Weights of a small transformer language model.
Size: 14 layers, 8 heads of 64 (4 for keys and values), MLP 640 SwiGLU, vocabulary 8192, 18.1M parameters.
Architecture: LayerNorm before each block, rotary positions, tied embeddings, normalized queries and keys.
Training: a variant of Muon for these matrices, 5274 steps.
MLP neurons of a small language model. Each row is named by its layer, matrix (down: output weights) and neuron, and shows model dimensions 32-159. Each number is 200 + 30 x the weight over its row's rms, rounded and kept within 0 to 999. A neuron's up and down rows have the sign that makes its largest values positive.
A block is one neuron, or neurons of one layer that tend to fire together. Before each block is what it responds to, as a language model described it from the Wikipedia text at the highest values.

Description: Country names, name fragments
L11.down147,210,227,201,206,167,266,160,199,221,208,224,202,226,234,192,199,244,202,192,262,170,205,185,156,186,224,265,207,207,167,216,223,211,238,223,198,209,179,182,232,210,216,178,189,197,199,209,111,172,227,167,264,207,156,204,214,201,212,196,198,196,206,246,214,172,213,126,204,187,240,208,153,221,168,210,134,194,255,171,213,143,208,207,172,198,167,137,181,186,145,223,268,210,176,163,200,209,207,191,243,226,208,217,231,210,217,192,189,151,209,202,220,126,183,210,295,185,195,229,178,221,178,177,229,224,213,218,197

Description: Country and nationality modifiers
L8.down25,157,157,185,179,213,274,153,233,209,206,234,190,224,215,239,180,154,207,159,180,211,185,238,241,204,231,236,172,220,157,170,199,214,209,213,184,216,191,265,210,207,187,217,168,258,193,154,277,220,159,152,163,200,190,173,127,190,167,212,202,200,203,175,211,193,197,181,197,174,188,157,184,220,208,186,275,202,202,164,209,200,255,264,224,195,210,195,209,169,221,213,244,180,241,173,234,212,193,225,189,249,207,182,168,218,194,241,240,211,181,243,240,262,231,215,242,135,154,197,186,166,237,196,149,160,154,214,181
L8.down200,257,213,191,242,187,153,182,250,231,191,216,170,182,212,227,285,267,197,204,217,178,222,186,182,230,208,184,200,182,246,222,220,181,209,203,156,242,189,116,234,213,169,197,239,170,197,184,189,179,172,194,177,190,181,166,183,225,218,294,271,177,254,194,159,209,216,248,189,195,254,208,149,164,200,185,171,189,197,202,246,167,210,248,174,197,156,223,210,198,230,136,226,192,174,197,154,146,189,208,242,194,196,241,214,233,203,154,164,150,178,183,183,223,187,234,224,157,249,190,225,243,143,182,212,178,190,248,178
L8.down267,199,230,220,236,155,193,214,169,203,152,231,150,237,216,195,224,215,169,187,202,193,208,173,213,170,233,190,213,194,202,227,162,182,173,191,159,217,196,143,196,210,206,218,196,234,191,153,161,190,215,212,193,195,188,173,145,191,199,215,196,165,217,185,128,155,192,232,234,162,202,195,283,210,175,220,229,226,136,156,215,214,182,221,181,208,167,217,174,225,234,238,182,169,219,215,229,241,266,139,180,217,208,181,231,158,236,252,151,157,226,216,213,144,207,212,174,206,275,241,219,223,237,201,211,115,207,194,171
L8.down465,226,179,166,170,211,176,121,217,177,216,165,203,202,165,226,206,240,195,165,196,208,186,212,185,210,208,169,146,222,216,225,174,195,174,218,174,167,155,238,264,188,205,234,210,195,195,221,202,162,191,211,216,184,191,191,220,158,244,235,174,216,207,150,161,204,235,218,142,193,200,217,250,206,168,150,175,176,217,196,183,238,243,216,144,200,202,186,209,197,198,182,195,135,243,123,243,186,239,248,133,237,207,200,217,211,180,201,221,241,210,219,184,182,182,192,245,180,194,231,196,200,183,201,179,190,182,212,242

Description: Place names, world
L2.down111,176,164,201,174,211,205,218,197,213,226,173,227,231,174,159,167,197,117,160,198,233,195,227,200,193,256,268,246,238,191,159,216,211,157,193,214,230,189,263,190,153,185,171,248,258,196,253,161,221,137,216,228,188,211,180,227,209,192,170,155,225,215,185,196,201,191,181,183,180,241,174,159,188,244,188,189,208,184,183,247,175,223,189,188,151,150,182,188,212,224,162,180,199,209,200,223,157,184,150,222,218,205,203,217,204,179,243,244,214,212,208,125,217,233,264,195,221,161,240,185,175,181,268,164,258,227,273,223
L2.down159,199,204,161,164,198,270,202,177,268,246,193,163,237,147,194,198,220,224,163,179,161,204,218,168,162,189,236,174,229,228,191,189,195,208,168,169,134,189,231,181,224,234,236,235,218,167,226,234,110,203,199,223,200,146,136,243,257,195,259,250,154,218,221,165,178,192,261,210,185,227,178,219,257,199,189,247,221,161,153,247,161,226,209,213,187,215,207,227,196,238,231,223,144,211,222,220,207,188,201,162,209,183,152,200,150,214,213,212,263,237,168,207,155,173,231,178,227,178,195,200,174,197,198,210,232,196,190,223
L2.down182,199,227,224,230,192,226,179,256,150,227,231,187,232,217,212,236,185,208,223,296,203,206,140,218,221,220,198,202,197,230,221,237,207,212,240,214,185,211,190,162,200,214,188,153,231,218,231,195,160,228,161,203,225,234,210,191,169,179,190,273,185,200,243,177,179,194,257,218,216,202,238,184,122,161,144,192,220,204,247,253,166,159,223,219,227,241,204,249,217,163,226,156,169,178,186,178,266,167,190,176,163,196,205,230,230,164,211,190,199,231,187,225,131,207,214,187,238,181,194,147,206,162,169,215,175,183,237,182
L2.down188,233,230,180,181,227,168,199,227,219,229,187,165,226,204,175,209,254,277,218,214,190,163,131,181,157,237,161,213,166,233,205,208,225,210,168,233,138,168,201,218,181,200,193,180,137,200,193,159,183,169,130,209,183,224,172,182,164,269,231,213,166,160,233,233,226,227,196,189,201,226,195,175,225,202,200,206,180,173,171,184,177,203,214,194,162,207,200,210,187,245,167,220,186,182,168,246,202,161,169,187,215,201,231,242,214,151,190,190,195,242,204,208,208,202,256,266,165,192,217,216,133,190,203,230,177,171,241,214
L2.down201,142,186,163,164,235,258,183,226,211,205,254,164,240,223,176,226,244,151,174,207,180,201,242,216,194,218,238,218,205,233,229,221,187,196,220,177,199,176,189,235,162,178,188,242,178,188,266,167,249,233,160,227,132,238,163,190,180,172,200,191,127,176,200,216,227,174,160,193,147,215,223,192,221,229,215,210,256,217,221,130,184,216,202,168,188,262,188,201,169,221,161,216,254,288,183,216,175,170,183,179,241,240,237,222,130,194,197,199,161,243,183,196,214,180,122,240,221,221,239,177,179,167,197,170,202,197,198,187
L2.down244,197,204,137,231,215,223,217,207,223,238,210,192,214,206,225,232,185,240,182,232,220,195,200,167,265,224,191,228,187,168,170,220,182,218,232,241,246,209,209,172,171,248,193,164,199,202,223,172,192,176,230,267,233,186,192,118,176,216,229,223,201,139,251,167,229,193,221,173,158,175,260,228,167,173,207,220,203,185,274,252,219,178,201,237,220,229,167,241,221,242,203,200,218,155,178,166,190,232,228,187,146,192,163,198,200,205,180,210,192,166,225,204,143,218,200,207,245,240,195,204,178,226,162,152,148,180,252,187
L2.down249,251,191,243,181,216,176,183,269,190,187,189,234,196,231,187,229,249,221,227,181,202,182,180,219,175,186,253,176,213,233,257,171,209,224,182,205,103,188,203,205,153,187,161,179,191,210,186,219,224,178,224,188,158,238,176,215,168,191,257,139,188,193,228,215,205,137,209,206,238,222,197,173,241,145,236,201,246,212,221,249,216,175,230,169,236,219,217,194,194,248,201,160,183,226,157,166,135,191,177,159,237,202,221,286,208,156,233,247,197,224,216,183,198,175,190,226,165,203,148,151,184,211,179,228,196,193,183,206
L2.down318,189,181,178,189,190,161,140,187,181,144,232,227,132,155,215,185,192,224,194,212,145,186,215,212,210,160,247,213,314,212,198,195,161,210,158,249,183,206,214,150,197,209,245,217,190,175,231,200,188,249,158,189,219,199,212,231,190,217,176,237,166,201,194,210,222,237,187,267,162,229,197,191,230,191,151,258,176,155,195,175,210,195,150,213,155,178,168,232,209,212,199,222,167,117,219,195,141,195,171,179,128,193,213,243,208,187,227,244,177,178,201,206,220,198,177,176,218,193,200,189,199,218,188,163,224,177,214,220
L2.down334,220,208,203,228,240,205,247,238,204,183,190,198,157,217,223,130,193,232,191,172,161,213,148,221,162,171,187,198,201,202,149,258,202,276,214,220,193,197,241,175,239,227,227,145,194,164,179,189,197,205,187,224,180,161,193,238,134,198,244,175,224,189,208,170,223,223,220,192,178,224,195,231,201,183,230,187,219,234,146,220,124,212,175,238,207,194,187,196,190,249,188,221,221,157,228,186,223,164,218,185,185,198,212,212,249,163,257,204,196,216,175,227,234,166,234,240,207,220,210,211,195,191,158,205,220,183,192,225
L2.down358,226,170,179,223,216,195,222,243,179,241,225,166,154,236,184,191,213,199,139,192,169,182,176,196,266,160,204,215,204,180,196,228,184,197,213,160,169,214,147,231,240,182,180,152,185,181,236,253,219,239,178,240,200,180,225,201,206,181,191,164,188,125,252,224,229,258,215,198,189,135,204,207,182,174,205,233,215,219,159,185,191,174,154,219,242,167,148,218,211,196,204,169,157,187,171,254,216,192,216,169,193,205,207,181,191,204,201,207,210,203,159,157,232,198,193,195,174,209,175,220,175,235,152,238,176,176,205,175
L2.down367,196,215,172,203,217,204,224,171,187,207,224,195,213,249,241,221,160,274,229,230,203,177,202,207,166,240,174,155,205,172,214,236,184,214,259,222,177,169,246,209,243,221,193,218,218,219,175,126,195,226,184,144,195,157,167,207,158,178,189,200,174,260,196,248,212,237,215,159,173,213,214,169,224,204,190,195,219,187,159,156,212,118,188,212,234,177,208,173,163,200,215,216,190,262,198,221,183,219,228,198,177,191,194,215,203,210,195,234,257,257,125,236,246,215,176,250,132,223,225,164,153,168,185,177,224,189,185,237
L2.down432,153,210,186,223,237,228,210,227,179,249,261,196,245,245,184,222,239,198,236,200,204,173,178,219,120,233,213,173,194,193,216,194,232,227,187,235,165,165,193,213,184,180,206,155,213,171,233,240,211,240,207,233,217,243,204,213,163,200,154,186,194,197,184,197,231,208,195,223,190,200,187,216,199,143,220,213,216,218,190,142,178,210,201,140,181,173,187,170,178,249,232,205,239,214,184,207,162,123,197,174,167,233,168,207,204,203,207,202,220,243,241,207,159,220,191,207,171,227,176,214,179,203,181,152,204,156,141,170
L2.down474,157,204,192,179,214,227,214,174,170,227,168,219,214,151,220,196,157,210,190,246,209,151,198,211,171,164,214,196,207,219,173,215,197,196,145,204,155,180,160,228,224,173,189,175,196,174,251,191,159,203,141,221,167,242,229,189,186,201,199,181,254,158,164,216,196,182,216,242,198,232,177,213,204,169,256,168,173,164,154,244,196,210,212,158,233,252,205,155,240,201,220,175,193,182,172,228,192,166,175,209,199,201,222,232,240,154,195,206,164,238,205,268,236,242,175,240,202,193,178,189,146,147,206,227,260,158,211,187
L2.down486,246,218,149,212,229,164,205,201,187,233,142,324,205,201,204,278,169,190,194,286,195,216,188,218,207,225,145,232,189,213,186,135,208,203,173,191,181,163,222,206,200,188,166,170,263,203,225,218,93,172,177,187,206,224,175,164,209,235,206,202,219,218,164,199,244,190,211,170,116,248,199,205,217,195,190,200,194,172,195,227,243,191,230,140,208,189,175,201,199,207,217,208,194,206,156,175,205,158,158,198,218,176,184,188,250,164,204,225,178,212,156,224,209,210,194,188,202,240,199,190,147,222,186,180,221,222,233,216
L2.down512,127,134,178,183,182,232,201,135,236,219,164,180,166,196,194,222,202,219,241,188,217,209,200,190,215,172,266,266,224,227,263,269,150,160,212,257,157,231,217,161,162,203,213,197,201,183,202,246,166,236,144,178,197,140,185,249,239,201,232,162,215,196,266,152,201,179,171,185,187,225,198,178,243,191,160,201,187,153,175,202,216,181,215,144,199,219,181,159,172,242,170,210,234,185,172,214,208,197,251,210,223,199,170,203,170,222,188,200,178,213,202,196,213,221,185,255,196,154,184,192,175,201,220,246,177,171,193,175
L2.down633,117,194,212,164,209,190,218,220,231,199,191,157,221,192,147,203,187,230,201,289,218,202,191,239,223,143,169,149,204,214,183,218,243,211,251,216,267,173,212,184,219,225,190,231,168,225,195,223,199,210,208,209,169,202,195,174,168,197,194,219,175,186,206,211,199,175,195,163,222,274,195,200,184,217,180,183,230,229,193,186,285,150,234,85,213,247,245,186,200,230,144,280,268,183,186,225,194,203,177,210,195,191,207,250,223,183,191,190,239,176,155,215,204,163,191,244,184,143,236,169,211,178,187,228,188,203,143,204

Description: Initial P/G/R word pieces
L11.down38,219,239,234,161,213,208,238,186,187,204,204,181,159,224,263,160,229,241,162,196,191,170,235,245,250,185,187,167,166,243,191,120,206,200,188,199,178,216,188,218,214,217,222,277,133,180,173,168,165,186,247,180,185,181,242,186,218,170,228,170,214,240,167,201,140,204,178,194,147,146,184,181,221,208,246,257,186,200,217,208,207,172,214,208,227,216,155,233,179,220,222,170,208,236,179,255,149,235,209,138,206,221,179,278,135,224,228,199,146,194,213,195,188,188,230,224,231,223,208,148,223,219,233,212,195,153,228,185

Description: Word-fragment p-pieces
L2.down44,228,160,231,235,234,202,138,203,208,200,234,233,194,199,213,204,211,175,213,181,227,207,192,179,221,220,193,186,222,186,259,199,242,212,189,185,191,242,164,181,114,152,176,247,220,226,159,126,226,204,192,203,134,184,236,171,269,202,180,181,241,201,187,120,229,209,189,227,194,174,199,166,239,222,225,173,160,183,207,201,175,205,218,192,246,155,186,240,209,214,246,187,230,221,221,248,209,215,150,182,196,150,178,216,233,203,204,173,138,257,201,162,214,196,246,165,174,194,238,181,224,193,212,191,191,169,192,201
L2.down98,258,160,206,165,218,186,199,215,186,208,225,188,200,185,234,264,220,176,191,207,264,137,143,210,146,206,152,203,243,169,203,207,198,193,194,170,284,159,197,143,225,180,207,182,223,202,246,219,171,229,191,176,167,247,190,215,189,212,187,211,193,163,168,178,189,239,240,220,210,216,222,203,188,223,159,180,193,219,269,198,183,207,243,211,242,176,178,203,212,215,209,256,223,175,195,155,175,227,193,180,227,185,205,201,129,169,209,215,169,213,218,222,214,245,209,196,223,215,194,196,224,233,204,216,176,266,220,177
L2.down178,137,198,202,234,240,183,190,201,219,163,155,199,158,210,207,222,173,148,252,168,171,293,181,201,158,212,202,213,149,194,153,200,174,212,180,225,192,157,183,204,195,205,251,183,224,197,239,193,220,156,240,187,212,163,194,181,235,176,195,246,197,158,229,174,179,160,201,175,204,207,239,222,226,230,180,174,223,198,210,214,205,156,246,179,165,278,165,153,206,164,190,193,245,205,171,241,169,219,198,209,207,225,241,260,183,232,210,217,188,211,245,205,215,252,170,217,205,161,211,199,228,189,162,206,226,189,164,202
L2.down183,224,237,188,228,229,215,119,209,167,125,244,142,153,187,183,223,204,231,172,199,224,184,189,212,221,218,207,170,180,207,252,152,141,182,194,201,182,237,162,231,266,208,166,149,215,207,205,221,242,192,176,132,142,260,171,212,187,183,210,206,142,199,188,219,176,166,210,219,201,229,258,184,200,229,242,213,183,194,147,180,222,183,174,208,196,169,174,196,221,184,182,228,196,248,153,237,233,198,185,168,194,193,176,194,207,216,270,174,221,204,235,196,224,208,217,227,208,223,144,242,169,199,195,206,158,243,230,223
L2.down248,140,218,212,215,225,221,168,218,191,182,213,229,238,172,196,167,263,150,202,197,156,221,210,187,167,192,195,194,208,251,195,193,167,165,227,188,153,221,179,241,172,262,168,213,82,215,211,172,205,129,254,167,193,192,177,153,179,205,186,206,191,181,237,197,238,178,195,187,264,189,228,198,160,203,235,251,156,189,179,186,236,204,190,201,193,223,168,163,160,163,198,176,264,233,210,214,205,213,214,209,187,209,209,228,184,190,186,185,213,225,226,219,240,162,181,201,188,223,163,214,242,228,235,188,185,166,209,202
L2.down260,176,157,216,185,230,185,210,203,210,232,215,228,183,168,234,275,180,236,269,222,245,170,206,185,226,166,244,182,165,218,235,237,236,184,270,106,148,247,210,207,246,186,208,235,235,199,248,196,150,218,184,172,183,189,243,235,227,152,196,174,192,211,262,206,213,200,187,174,149,179,254,185,162,240,209,196,166,202,147,167,225,177,213,170,198,156,197,222,208,135,205,180,188,225,213,213,201,157,176,204,165,175,187,211,167,181,245,206,199,195,238,249,199,195,179,208,195,188,209,177,197,235,129,226,214,210,238,196
L2.down264,225,199,214,237,250,225,159,216,188,204,178,184,203,212,233,183,217,189,201,180,188,202,162,187,171,172,183,148,212,186,206,218,203,233,246,199,175,175,168,191,210,215,253,177,180,183,269,211,255,194,187,182,198,241,221,224,262,207,177,134,179,203,222,133,157,231,234,155,179,184,239,157,181,273,229,246,164,172,186,193,201,211,186,139,180,216,206,168,217,177,229,183,220,243,192,223,165,219,223,249,177,204,262,255,178,267,193,209,259,217,196,226,187,194,209,209,190,177,228,192,224,189,214,247,209,154,200,237
L2.down364,218,182,250,111,152,234,184,259,230,177,213,145,233,208,211,199,206,228,202,213,195,232,220,198,169,183,233,208,207,183,188,234,195,191,200,233,243,193,221,166,275,201,256,168,131,209,225,199,239,242,145,199,191,197,249,224,222,198,235,165,164,222,241,205,193,208,229,186,222,187,121,255,138,168,189,188,173,198,174,190,236,208,175,203,234,202,234,161,220,218,225,212,168,197,246,148,249,174,183,179,243,205,230,191,193,249,163,161,153,134,191,253,207,201,203,250,203,188,245,228,204,166,206,250,202,257,217,200
L2.down379,182,165,233,221,154,212,170,198,219,215,223,233,153,148,206,194,216,211,256,191,171,216,155,207,212,198,197,226,221,208,194,212,203,211,230,237,288,221,214,219,157,167,180,178,188,209,151,220,211,230,173,286,190,168,226,178,223,177,207,241,212,216,208,207,161,161,169,243,175,181,235,200,228,79,262,182,167,166,115,178,208,226,213,169,177,203,210,209,220,262,219,191,171,190,194,197,193,217,189,185,221,201,242,195,190,188,224,216,201,204,196,235,183,225,204,165,224,180,187,181,149,210,245,176,150,189,225,259
L2.down383,282,173,180,200,211,134,172,186,181,237,215,211,230,204,229,230,184,155,195,241,169,167,165,210,184,205,155,183,190,222,257,189,222,205,227,169,180,214,181,233,223,230,197,170,241,192,186,151,189,192,217,211,142,200,161,200,243,167,196,214,130,244,172,221,174,189,197,222,189,248,153,186,245,199,221,186,235,203,187,177,170,204,211,171,158,218,188,177,186,166,176,160,242,236,212,157,238,202,221,203,180,172,263,214,195,194,268,218,172,256,271,188,157,209,174,263,172,247,189,146,198,191,217,215,185,209,192,181
L2.down405,211,250,230,130,219,228,181,266,206,171,223,215,151,219,181,220,241,220,234,233,236,201,209,212,213,218,267,210,208,165,199,191,114,216,248,216,274,234,205,233,157,214,197,204,237,236,154,186,242,237,238,195,200,227,196,217,218,172,191,278,221,212,233,226,228,228,151,211,153,181,227,167,197,183,244,263,118,184,208,233,199,182,188,181,183,169,172,214,232,176,159,185,204,222,220,213,214,224,241,170,199,226,214,191,206,195,159,200,187,184,238,229,264,181,170,191,194,141,244,221,220,168,210,187,170,237,230,179
L2.down443,195,217,144,265,200,188,203,190,218,239,183,238,140,211,217,201,237,209,196,200,201,166,185,196,138,133,211,176,171,180,275,201,245,158,238,211,204,232,203,200,199,176,158,196,215,165,207,192,174,211,221,204,208,170,221,161,157,181,176,209,174,159,184,254,194,197,209,164,244,178,199,209,185,155,160,166,198,253,247,214,104,163,204,157,176,164,121,199,296,245,169,252,207,199,207,188,211,202,199,214,217,213,153,230,219,215,203,175,283,184,232,204,156,131,180,182,192,201,169,205,229,231,214,229,218,189,255,184
L2.down448,240,190,173,220,162,171,195,240,228,199,206,237,215,222,182,174,239,172,259,183,207,224,179,200,199,156,226,176,197,222,150,200,224,189,234,219,151,238,184,196,210,230,215,209,167,145,234,183,237,224,238,198,185,203,198,217,164,143,223,173,224,234,196,235,183,212,193,242,199,206,195,234,172,146,145,204,185,234,179,197,235,224,214,172,211,237,163,162,153,154,189,166,182,248,198,260,185,169,272,234,218,212,207,216,202,165,205,204,190,185,241,180,239,251,212,229,191,159,211,178,194,159,190,196,216,240,208,218
L2.down544,223,196,202,173,174,233,205,195,192,191,233,167,211,178,160,232,123,219,203,212,140,246,192,243,192,219,182,259,233,246,203,189,174,203,168,165,179,166,231,155,213,223,217,219,129,174,204,235,242,174,195,244,237,116,213,248,198,216,207,192,217,234,209,171,205,211,228,173,220,214,183,236,197,220,219,152,182,176,178,215,199,237,231,179,243,230,260,221,219,220,191,168,278,200,187,177,211,210,233,219,184,223,141,209,173,199,248,213,211,211,197,194,168,218,143,164,226,169,188,182,173,163,213,128,198,206,186,165
L2.down548,195,210,172,168,245,199,181,189,222,249,246,185,224,228,184,206,207,125,137,166,209,196,232,198,226,191,254,242,198,194,204,239,196,178,152,231,232,241,150,247,226,172,199,216,259,175,219,164,197,195,183,196,154,277,200,208,220,188,187,177,230,199,190,226,274,193,242,158,215,244,195,198,176,221,181,181,171,209,157,250,180,162,180,195,163,169,208,160,147,201,184,180,244,192,221,227,217,237,181,167,220,198,171,207,217,218,224,155,241,196,221,242,283,192,199,195,209,210,205,225,214,210,209,255,204,192,206,200
L2.down569,135,233,192,254,184,193,157,189,180,208,170,196,167,226,147,191,150,240,218,178,189,200,195,206,170,210,228,210,182,129,203,188,178,199,215,201,249,227,210,174,208,186,228,186,208,156,227,194,208,267,179,263,226,204,236,181,147,176,227,226,147,222,228,215,222,188,238,259,198,208,157,249,218,190,238,195,193,147,218,143,203,196,146,227,221,148,167,242,242,183,197,201,218,184,244,216,186,200,187,139,135,243,215,220,203,185,190,238,228,202,180,265,168,202,251,186,193,227,199,164,234,221,222,171,183,163,140,162